Weights of a small GPT-style language model, trained from scratch on English Wikipedia: 14 layers, width 640.
MLP neurons of a small language model. Each row is named by its layer, matrix (down: output weights) and neuron, and shows model dimensions 128-319. Each number is 500 + 40 x the weight over its row's rms, rounded and kept within 0 to 999. Numbers have three digits each.
After each neuron's rows, "fires before" lists the tokens most often just after its 100 highest values on Wikipedia text that the model never trained on.

L11.down194:505476461602535507501546555449449508518494479516486391529531522555538520488525483510474455478490442533493534496512419478477481475487476546547501578435556539498545533468459492553509541503434427532597481497513450470454536497609417555528571533497492486465495495500519521434551536459550544503462451502479514527465553537570479475529481497544489505478465512546536465476461571479554520481493493437463528442473466355510401522514470542540473533523561536455465588526514518516488453536604443551578488496460462440562431541451518488515562480504508495505496517507497543499487529475441436513
fires before: "\n", " The"

L3.down1678:541501493542472478413496468503525506590539503439488496422507485632492470352522522520496527499476464529427542502524502453474530465474518593473561515479551494523621477551502466443464588534486483558530411521602452471479426631493501466490579509417464459424562557483424489499463437501565517501484472482498462530516541509449499515496462520546508512494452483409519507509524547522465516489522516521448466509437553489527530514440513486546475520478550521514493557501425515502544485539487559533523533551510413485472534486449404533495496471473467568502526497524426497498562527480448567490
fires before: "\n", " The", " He", " A", " In"

L3.down393:466523507545498464480404499485525516512426503441468522498554505543575488526453516535486512452529499589537492469459464502571467502533546525481438521540503532521448516517425465463486532485489534452560500529550518510505520548513496527496468433452487526457492494487500488602471553551536440476433496469494466484454482482560451482459498500512462491472449456525500418446455489447444490573520522516528403558470504486498464399477546493492487539474530521486507556567493487460467549479529448469479486499487476501507487489521410554519511516500569573541497462519572517441480535437432480493
fires before: "\n"

L3.down706:449465491533496557473501550530484500526581488536479504525509507491519475477545459479492457575544427480495505510499513508540465500507498471541498459574468476469597448538509494452491430496452475454547542471494544460484487491461454543518508441481513458491465529543534596519412512518500516433415513451526573493538461471504510449548482481517552438518487479578481564576459566501547444504426525519480544518552548515524508486391521488454513501460620459495514500470467523437422496531542571454482495570448472520458533530537471523512427464519512526541506589524496518538482452540506506523
fires before: " |", "-2)", "al", "-1)", ")", " Co-"

L3.down357:607549559502528512500510578478545518531520525468539503512506486443523530515519500548496480514523561519540532488416497456503467491504503532522534565464560462522513460485557484498541409460496463530523533503523426473478522484525447575538498512506500493423464580506511456481524533408519419560489481501533502525536491501480506559532517479488547481552472492470482537577505493383493489521573453523487505517547479497561540497477539503494521503527556452475495480476536470496459478470528502551512501568481481485500563558510518447500487459535494426457479463495500491473516495461531503523
fires before: "\n", " The", " In", " He", " This", " It"

L3.down345:518440458458538435456578452480469557481453449520476412510449527556534551568583491530413452540475508567443507526460540530503502551557463454467482429527511519529461551507493522508532527496544507534527540477467522491535525451519488526474579520545505468566476593449455445496569473478480446526440502446483569489484565448474535469569523492506496421510494448439467518442546517577507467478485481506575484505524476499544492492488507533445451477511490461508532538465488503492474451475530470521493489610427515521484559520527516445539514499510445464519508456537486558526542547489466502462
fires before: " |", " 2000", "2);", "\n", " 1994"

L6.down933:444506522501508436525511522511518464549437492485499550511487440421518501474515447468484501456499450566463457446429411483493558474471420508503604545545448467551454482497600531456472466500472538473498472467455461420471549497484454499534474481513521539446489523548458452470495418523481507434498499520592530523470518510448496478506531477454449493487492407519503536488582584490493460506504510461521503491464519486528563437547537457420475479497472478528531553541572516585450503555501556489495472502508486451513497509463496533537583549542462538572494489501522445479517490461553495502
fires before: "\n", " ==", " |", " in"

L6.down990:526535422461504467502535592511496514509467482535516529464483525569459579557548479554552550418519534524441525505456503467466444506554513511514541470364530501553468488458636512471493456542505432474525476508456553495584547424540509424554492541458526496418403472555559518481524561511526498561486507505462514526474450472496492511522454504488502445539478450550499504528569634490489516489555448497482539476502518458514484538538542502505563537453501509451423429515568481477448472516520526590437450473545473476508462500486497471463453487487487559497489490394475464512453534500565521579
fires before: "\n", " 978", " and", " was", " is", " |"

L11.down692:541430462467558563555502528495505538442449458493517563495596453546490498487449564410518500456544587482548447501470529555519510476437539491496457511466510580458450500455483519474431462480534524567540480452511504502470521481472508474491504449498556505514501540514464444479477537444558516522458505512499497473429498460556532568519465448491504486501480590509497497510572495459506453518501506452485522417435438528542527567481489497501535567553494471518540449561523424516528531504479519504478520452512543501517479457473475441522525468494476446592516462509424508457552498487524516478
fires before: " |"

L11.down435:494414530442523493524548454508464465503489505523507546479520484590509503479516492473527528482533531444456500408477524568481475517514525524470555492518468522505487485479514586513495513520422527507488561510463524446455545490519515549525471475457523488457579483429439516531417541510534484514551485511527498492487510460565511486559586585467478500523460457508543457517478437478562501510550488491438497486543515488459523527500529497542537497512515498487545525473474476518521540524487471498477499427437465522469529470504506535470455513534539426511528550521539528515466503475528448466
fires before: "\n"

L3.down46:506518499471463531428478494437456495491417503505492489450505456482554495585568529490472437434542523417500543452476534503465450559503521559501457512583457521522480553516522474511516488515555505475504445476479505525573514506505536482558515519469489534492520469575508560519561505516570440492570497454533455441494463454466503482425491484448568457573527486509553501568480471507481460510642482452447545514505572519483502439510510506485465481558518509477575511488525472546463540492550494550590557468585463479545467440501543500478504505451561455470540507543504490515499514519503443453
fires before: "\n", " |"

L3.down1290:537454529548486553569492510471496500493479487456463496555508461522455488508454556489508456564521500526490493492483455491438518561423532449499467485488442470497521568504507458495495463558490513487515459421548436453558486524485455523503386525506497478520539424454478561542408534532578468509488469517521490481461488504497527505521484480527435417547550506558542464516527488497505471537580541445464522462569493511475476433465469555463467508471559526460447456470488473448482493475520438628526509453434499509482512517470481494466453457492513502512473398549493430433457531446477510413
fires before: " of", " are", " were", " is", " that"

L6.down482:557448530476511449512544557482586518479545492497589376459439397516427553462476526410459454466511507559528524483446510480533493495499508543448473424493510490417514484578524478490528515466436488472529537495432391544565536527497465503476465521448551495500428503513455561553490521536455525441649456527504484493460498450535535429497568501588502568496513498465445426565489431489518537525533579451454479456458491508498522492492507471470471515527461544517510610556516552485412443518528477497445480508527512499535551499502491436529428485505506510483527522466513598485471495528521491509
fires before: " |", " 116", "-6"

L6.down759:455524540459469530537433503484529534456479543496502501521528447496527557504444566495499515521468542438520560491583456547521475410512511473415474490500537501472484558518471479536565506439498513467505550550485540565502516458499515522471500529468425475492568438487459484479448510532476576477538548491427493463492538447502486485500526488482510562433541481480514461475473497471527484562519537454482546490454538487506547487516449520506477472543562514553523482583430545487483555470527417510462540480537508488477491512452442539470547587514531547471506437499590475543586553454468558475
fires before: "\n"

L3.down266:513544459432541480439492533452557439541440524462435452522538464450522544529458531500543479510486485427537544526482477517470521488544476525500446462491514524433432541482495452531509476491534507508552432440512543572429457495566536468469544444444535442480509564403529556531486464537519508504566506545504531569572500541495576521525459454445509551457497453587456520531506553461490481441530545559507530483484474549489517609465516474537503546548469496536481522523462578530527459478464511398491514496573540451495540522429555519485516535518512501556491568490488440497479482558493482548
fires before: " |"

L3.down849:517534479518497412467523463487566482531488545499414548493525483460510539465526498502444488511497438515538460496475451552474538547519506485396464470500449542491560486507523449445497483510529459491562448445466519492479520494568493449435519524531544509466492464545523466489465501448457503525503467486479559521546489573472567539455414477553454482452483482490498508557510529531521485537479500495472544484491481535517432492497479570490452546477509494535503553494511508574531485533474447386528516474543536454481533504463511528553517524497399479539469512580519546533453452537479448521
fires before: "\n"

L6.down30:523520553468592494484531477490539437442558498559432536493448559519511470498429483475513539438463474506570495499531494479495470526503523563491501417491498503476487546447547570482511484518527524424484573525535480519540542419460475450466463485445532522461522508514573505498428484480475483514468496509489527493501473500535500528523519488482468510540483562505553520443547449479578541545503496413534499511499479474451507488500504480434470486485598521518477542483505437452513567417481484459531513497470547452481585533503599493504515505534451432458485502475515523432518479518484393467
fires before: " |", ".)", " place"

L3.down687:526466478488494497519547524497559548493495519514480515465588392502456624478544591464532496492440478512585468546546471617482439533496518496496539523470579488503463512554498486499509482521507477417470469491510595547546424542489391561521506528483426459504483488585517543464472491506533471469495522497452507462516481454577524465456551458545548506563503436512550539541489498436467510490472543506460537517501554566465527500481501483522481533451545456475504410443514526553439514522505505441493579542515490514453452400559485474510579471612542427526477541497444586556481505541471544504
fires before: "-", "|", "\n"

L11.down809:542540438536509447515595459474475548490484424507505544534572358500427247520487492521583523493506505591516516424507468465457510471535493508469497496459300499562506499513493553541478491495510361515485496412495506418506486535531524416508549530590490502506527486549478504482494471497531531485563501483452512510450561515508498532504530520471543447566436488526524485519528495544496527487438457499475522505550470573473461480521529512536475434499478493504495518535454480465494509523482482502482392516541504478527512515510510519497469452483478563459549441501527504498484498492442514514
fires before: " |", "\n"

L6.down1478:555485524480501549418532477549545455524507439470521447410439544491507525562515534480461607441507494512530545581525498556455545520535524497432481561492492533518540458453526474467470499506467417458505480507462468525529396510518527463477501524534470499474496455507580515563479484509448482525516460517497570542555450488484515518436531543525458528533512491458461555516450596479476533480454482511501464500511461602478461496505487415517458506465439488452512515502400517500500481582563513498523498553534480561558471525460462473501456575475469467507519558525551533562506607489520457560
fires before: " |", ")", " for"

L6.down1647:470531518497505526451491468489454526430458532526524474471555477440444479487411492524471460503613446527552512569527561526507531482479454469506611493566424464514517476471517512471536468487472541513606536546508508512467472477471488537543492439624582484501512531488443465507439519532476568533491531454519536449557542432532431491520494485481472467531501511510528523551492585461501507515510519492483516505441523572531423515437538495487459446537557451537486464474518511468482494471513541442498444517595527517496483525542490518515531497574531428544527473454440523441489473569470521525
fires before: " |", " 116", " 120", "\n", " –"

L6.down1125:466574541538459471439438575462569485506446517510471450517552370540513481465452468475504464454428532538436535470559493501466490525484532472494504494491383521553459470522580513548506500507526566481525489500478446467480407538451500504490566509479579474538528476492547493400501523447589510481457481540539417525525495477500484485522494506527575548535497531580524488514527425540511527512488502487480508435510435456526506491454473468489481501484506508473564456554486439471447444527538463534478448563565521516467505508498499537496493480508495559529488503477552542490447446466513504561
fires before: " |"